Weights of a small transformer language model.
Architecture: rotary positions, biases, untied embeddings, capped logits.
MLP neurons of a small language model. Each row is named by its layer, matrix (up: input weights) and neuron, and shows model dimensions 160-287. Each number is 128 + 32 x the weight over its row's rms, rounded and kept within 0 to 255. Numbers have three digits each.
Before each neuron's rows, "fires on" lists the tokens most often at its 100 highest values on Wikipedia text that the model never trained on.

fires on: "-", " |", " set", "up", " up"
L4.up950:145138184059117135141123165108115106216101109106150126130113165096084197145119153075063140107116066148132148100133126038052091089103107104175121129156197130146186122112089117123159191142108100095137129118113086124130097126121148129130124144064125099065122150136129147077095140126153073067116101139160106123116127101130161183164146147129136096121104133138165087087102131182195089164142

fires on: "|", "T", "W"
L2.up676:205189123119098103139166111142153053179088146153159117046181201128139140119185120111187128115140120133156120075176101108158178121172110147136127059078171140185124120120102134118092161143123112099103075145159139132120126085100157084199157145080131089127115104151127124149084128112125057109128084071168159127130145157183130156159110097164181092135079091149192039158102193125121091122144

fires on: " who", " that", " |", " 53", " 4", " 3"
L4.up1188:119140046138150140095073170186140099120144093091119128092139099144086121119093163183148169136117184111103151124099131134143147111134199079113111142152187149169167088156121155144152118104092160119167098128075194118164097106160164134126099108154090099148106127113131107146144093142154135146094142190161137080116133184073154166162078165095096147103140156123111071112176148113148104111158

fires on: " and", ",", " while", " While", "."
L9.up774:136140192120131119176107090134166196087130102168086160112131117135124177091132187077135107157110086134138088131135135094142165149188114087124092115105150174119136095148189142060131106125112116131102125131101176091118177134150105154083101140133169163131104150150138145147140113092098122131118150142156095079086152132098097164111121098151121154121137148144168074096145128173109077090124

fires on: "-", ":", " –", " |", " -", ")"
L9.up480:131138082114197122069138129111104113106133061189116135139165096156079136133128149114154102132087135089152133100129111123101125141150123089166100125143122117146134099143138097120105155116129162187145159125165117100128162144151094092096062100103123126109207154179150140133109134119089112147105162089153130097088137137141160147162101089167113111092118170129166118129155147129103174105179

fires on: " and", ",", " or"
L4.up665:154170078149139119096105174102081115166102126118090133124145111144120176105154103094152104137124102084143150159105117083188177112096100103133112056149149142187099150115120197116105118122179090174127158122114128146123170139138101106174165140151136057141122142081152154118137146059046090136147183106138096136097175194088110151151130126064088104111133182185103161071130229139140155170180

fires on: " and", ",", " (", " or"
L7.up862:178139142124143066125137096144111139086113133169110110113097136077090114108185110038125133168152100124152140065123153067146133087106134102174116141104182175114133089185150093145130198129097128082121126162139105128085152107128159135147144160095096131083180081125108189117094137104129139148093189123103156123108162136108137201084090072106095149101119176137196115119131164184110091061119

fires on: " |", "|", ":"
L3.up13:228148093092120129139077095121100145105128112149138098094148153114156210125183149141116091160062191120103124107180116138162140116125098127159116099174133106161076138136065124117133116108128131150111094136111081143161111134144147131134082183170142131079090142165159164107090152128126113131149133082095095167119142143125082147162127135089194127137039132146132109101107190145168148148164

fires on: "=", "==", " |", " ==", " ===", "\n"
L9.up478:154113077129130134118116116136147143151109109074131161106075132062118181152102071116159098140069115090140105116094193095170121171168159130114152141217150137150180082087118124157052156119133180121143169132095123134091141136063180124149136101145124153118157132153093128175134112139118107123140166145156103071112160143065114094191160135076132136130139152146100159093119152100114127121109

fires on: " is", " be", " of", " or", " and", " are"
L10.up379:186152149106148130117134091120132103136126088148093130164181104134162116160126140145134085105149124095108125142160130091093116035089172113119076151149174112173170038056137187114069121167118194158167180154100140098175156086160107159096111130100100127140166161145124151104104075097108074088081135077133175105116146160079101159136111165115125133085100157098161127162110138169131177088127

fires on: " (", ":", " to", " |", " Hot", " of"
L4.up247:148159107108133098119105094130141101151188098164147110130122133124114090143142153121106096097077116097154147175128156138154162141181132092198096069204089062129127108176170131083104174139127129131176117130125125150164143131112124108101085182127116145133154131110146150132117200135101103135095136135148170050095140100124122152165171123128165112098143175151118084132127173113163137102133

fires on: ",", ".", " und", " ", "-"
L4.up724:212139132061145133106144127151141145100158093108056128121122129134153155118146161122136150160136099069144142075132171177139153159189136159106106159179194137153081113091148167104090160152096132132125138118064140118109138158138138108109094085189163072129127165174081157109097106162103105124113132109062093132133145138139181145107139102085134103126148141137123114098118128118129156078169

fires on: " of", ":", " in", ".", " for"
L4.up446:110162152176116104134052112168184158133106124125098129105103064100142103165104118143130079125115177097117137166158153132141117132158157134145077168144145043127173089183160130167177111139069148118134089160092144108114139107114130134138130140096123117106144071158152107125124198052157142133089113111105125133061129149158147137139122130187180143130142093133134109136170111136123089203113

fires on: ",", ")", " II", " I"
L3.up128:134127143110089135114093144142109104129049124127085156090088169185099162106136111092134140142087132040130186099103177132195120094192151102121165083133184112153144153131175152130081090157203083153147174123145059164078133171161154069171145078187115132122109120111134101124092116116142053074076205093113128149157171222186119169114130088097174117096154161138079141140149141127091145137074

fires on: " the", "-", ".", ";", " city", " The"
L7.up805:137142128170151093124136056101119156130129168109132158119151106158074122146124162146147126109157134141179137109133196070114148130112118155158079082133088181146166084145087198079182105105108151171123177158145144150153108120146082055143106083062154141101114132126127122086123104136125135088148158087118170127139135132130138131137054128186165104128108165132139091105179131146110145146138

fires on: ",", " and", ";", " |"
L10.up759:145157065145154098110094117120119118098146124166050090112149098129163126070092168050113086044180193147156078116148127151132136126154183086089094104185146187092148176094120171078112160107110118177105102168148145128173155128108188145053110155109175190094179124180136134143153118128105083165110146141128113102125170116076099165103164074091131112111060211145126098122080164082114115109096

fires on: "-", "|", " for", " November", " Antonia"
L4.up700:131168114133193183132114107118102104143142087159136113081148095113118115088075114154092070116141171092157109156147190105076128117155110132143111150111122083162121116126092120147146081116156142169142112158144175132091142119168077103116139079111152109168112119152155203112092126134078131122103097142096156105092123086111122135143120137204175137121085109058120134129152170079061174103168

fires on: ")"
L9.up160:161065087188158183142119076099108088082195101134138099143092114155150212223184121121101146126200133149133159168127113178125138176158151138070114145176190113065161071105201129129179198118126118098133083151142145129151112139093143052119111114116101184141115102153142150098120129129131121141117152161135112096095095130188172127172072126121066107125091150079110120111173150151174135097068

fires on: " 0", ";", ")", " IL"
L9.up780:112100115121165171100112111134197090119147108112155128197149113117109199106193122115079155149154172178154169130159131184136112105146121113078107122174183181128178058092128150079130130172090149149116135099126160126136114154159142094153091167121137180147105113164176112152098110088097100101168167146145186161085117155168114105104145154092145085116048114093102118089127123122099124137099

fires on: "\n", " |"
L9.up716:100125109130133105116168069102048118119111189154183090128112085088106170149072122145105200094108148099105185111094132102149143084085180117073102133182149105146182116091140082108120089097096170131139164141150173191138067164073128091099135111100127167177152145123137127106089185118151064087062118184146113046086141178112132154138084138086117101166140153084139100114139185119171102114126

fires on: " |", "|", "\n", "==", "-"
L7.up655:177160154096123179126134132111089109137127154110107100107153082132163139195087169125093119117110143139137152136155189124077099076149107118115121113157131130134184132097114104077126082128115117156145136103123110167111076115121129074085100127065122191058124100118130165135136125118144093035118115089171122068129164143102127118147100111126151115137145141086143127122140136116127096144152

fires on: " of"
L2.up1251:220124158158153114108099122073138050114126065104090166131146100162122114191146104147147132155167101132164124146123132149069108054135077105149121146145155063153116092063118140157075137102105133143079141172130142115165126119126102135153141113119106102147127113146050125092114114095133079178127134151143163175140145161120160144117187157166162090079087128147122103125118138146139095145051

fires on: ",", "-", " and", " as", " but"
L9.up613:120126099131103118131141155086122114172155136135096100128123103087072144121166123119139103073131135087138114071139141162178131054141146116096160120227156158100142131132146112104132126085122130102109169160115117119114136116163171049085081079156101132085104126152204104122115165103145064107087135085151127165149129174111164144126055118158108149117143156113144133075135135116160140064147

fires on: " and", ",", ":", " which"
L7.up952:163132125127080139145119115085149145119075112147137116162164145143109072081128163080146107149146088137095142104152090123197193089143170073091044096138187141100165150107173165105091124106071150177097145126073191131098154071126086069077085191120095222088150143158150145095122130101082107152115161093164110104093166247097110210129098107104130087148139139098113099139099116095129109126162

fires on: " |", " the", "-", ",", " and"
L3.up43:110184109139191125055106160139156119154139146128120232159110150156100113086148163116089082133144126074169143150160153077130134124164149092121119077130134144090158070130148142149188118097151123141139079158136115163098110126151078105143076098074109116096178057101097129109137150083156131098116132097152118101115131115119112204142068193184113120127138144091113134148173106167163119140066

fires on: "==", " single", " ==", " video"
L2.up1179:131096129105086144098188147124134169129138167132124164077078124130137143099156113120148116126065075099133144068150164153136087105099120174084121134142154130150159138142173134148125160112156069091092091114089098162104124069106145105088161158099114126117125089212135155137095132117081119143127122179078102107139126144128165121150152109087125150162152141173112100082127215100170139120077

fires on: "|"
L2.up103:127206148162113145128089104133183104132095109137130141121127154164136133111131119131216100094159104132163135098123122087126169137146090134188109137090122119158107092094116147121121228174140088093128173193146181065105119114143140112119159140107115091144194082150112163133142118121106112154119207055152079130095133149145113123127084090095119141127144131150111084147091183113140091163113

fires on: "\n", "|", "-"
L2.up1240:156158163108169119142154155119092124170144105137141092104151135062134171099163201137074142123127168135160134148127123148116103121102147179125119113153149157098145127067087098119146146052064161120141166155107076071160140110141146105099108083165092132138095106143152112112104139128155091088140175145120090125148159173110113128127116092119137102150043148129150139063126141135220165157131

fires on: ".", "|", "-", " as", " is"
L7.up76:179150076170178197119137133099107123186122137115109116173089133098086147144075142174111090070127162076160152076127143089081184101140074121126111187110110124147072089152191161232088112081128151158085116126156170137113100120102124122182151119115135149173139109167132136145151137127110126057112094146145124141069131152116166140123108129104146157074143180086138102108092180067175158113116

fires on: ".", "-", ":", " Another", " album"
L2.up179:173139143101118100104129148131066140164152067169095071155124134140131138078136167128088110102168102083162123134143072144160108115100178138121173128184109101109137098093090135154148136139114118145142170132137126107151124132136110108084125129118163130191182127169167085107075120135146100035115194111161124131055136130085146134140131188174110190170093173137072122116094142094198109145130

fires on: "-", "th", ".", " A", " and", " "
L9.up570:166151159109137091087090115051194170165133098173095159119082163159135088123138145139094086139125131086167181148171138094151175170180111100107141138160152108143180084177160138083200192142105126125102161151150140176087140126147101131090111147148085083097179125142155100124131115091164134135135176112165096137137186099164144195078178134111090152128145124156158099119106120185126105118096

fires on: " early", " of", ",", ".", " 3,", " late"
L4.up1027:167140083109168140046126151144102134129128133140118157111189159123067103127147133158120072169080128069177137145113212094152127058152113161112095118127199137100120094084155171180157115117142126202160181133079139086130136170100116150117084109204149144189164117180144169055094147086124101103136108096105099162079133136128159176119118139133130133135153129125143171069142138146140105106133

fires on: "|", " |", " only"
L2.up227:128157156143137160152134075119173116189074112096122126097114204114138162142074155061196057130155119135165117095121171120121152092172108133207066085133136088129072087154133149113107144082121101124120109120100097117102125126168178064144148076140215105120122111128128168150039082104138183102070118070140084046074141139158161167136112075102168117102094097180138099131112125116153135149161

fires on: " and", ",", " response", " early", " late", " order"
L3.up922:134132051173137147142087117101097169123135107112119115123122111166043173105143094144113059143111155119170163067190150047171136069179094061141110097123141151122131131130126152131111091091154117184097136123119118094138147199113100153120143158158152094112150134173135170090159136107062066110148127172093166161113157103091135115134121087166117092173171154121159149118180218139098135154127

fires on: ",", " and", " &", " to"
L9.up1139:149172068166132125097130133095114113143136112106148132163115106158088166055138182099120113129117182054195111117218162092138140154097134107097141111133141111193131111155171197087153156125119092188143128116122126113123167131122102076157073118137167166111183131160120123109080086089150094136080170122086117151129154156068100136105129092101094145112151140150088145066096152126177084151191

fires on: ",", "-", " and", " of"
L4.up671:143139054171184138065106132067122147097144072151118142102164077112102140105120183105080080110134080087127132114157165091105153113141155097113094162155191102153144126083163107156122110074132131205121156162133127111192162110168057112096105166132163135133111154168177138113085128093117076081097123137103160129129134108124151146122092122098102069123108179159146105093148155189129151093045

fires on: "/", "-", " for", ":", "===", "d"
L7.up1098:181160076114162082108164099138106182133113121153162123108165116077136096133118131123103153076119173161109121100185154136092123128100101157114113155122140135127144150179150142117126137093045175099136138237120152095125139080136112077098135137136120156118127081132108094152131136077157067104087129196094152162103150130101128123192088086120145086140071166169139096121179157096121112107149

fires on: " and", " or", ",", " &", "rian", "/"
L4.up1155:116164121135170146085103128085099175064099129147074126114151098146136147062094200106090116151139152094135086151162124108077130093167091162118078099178154196151144146121119141115131082065112095127134126156113119161151150117139114102147125170191127139100151084118129130144150098091147087107104098110122158123117135085112130157143139128072095130164117148102136127136078181142096126125150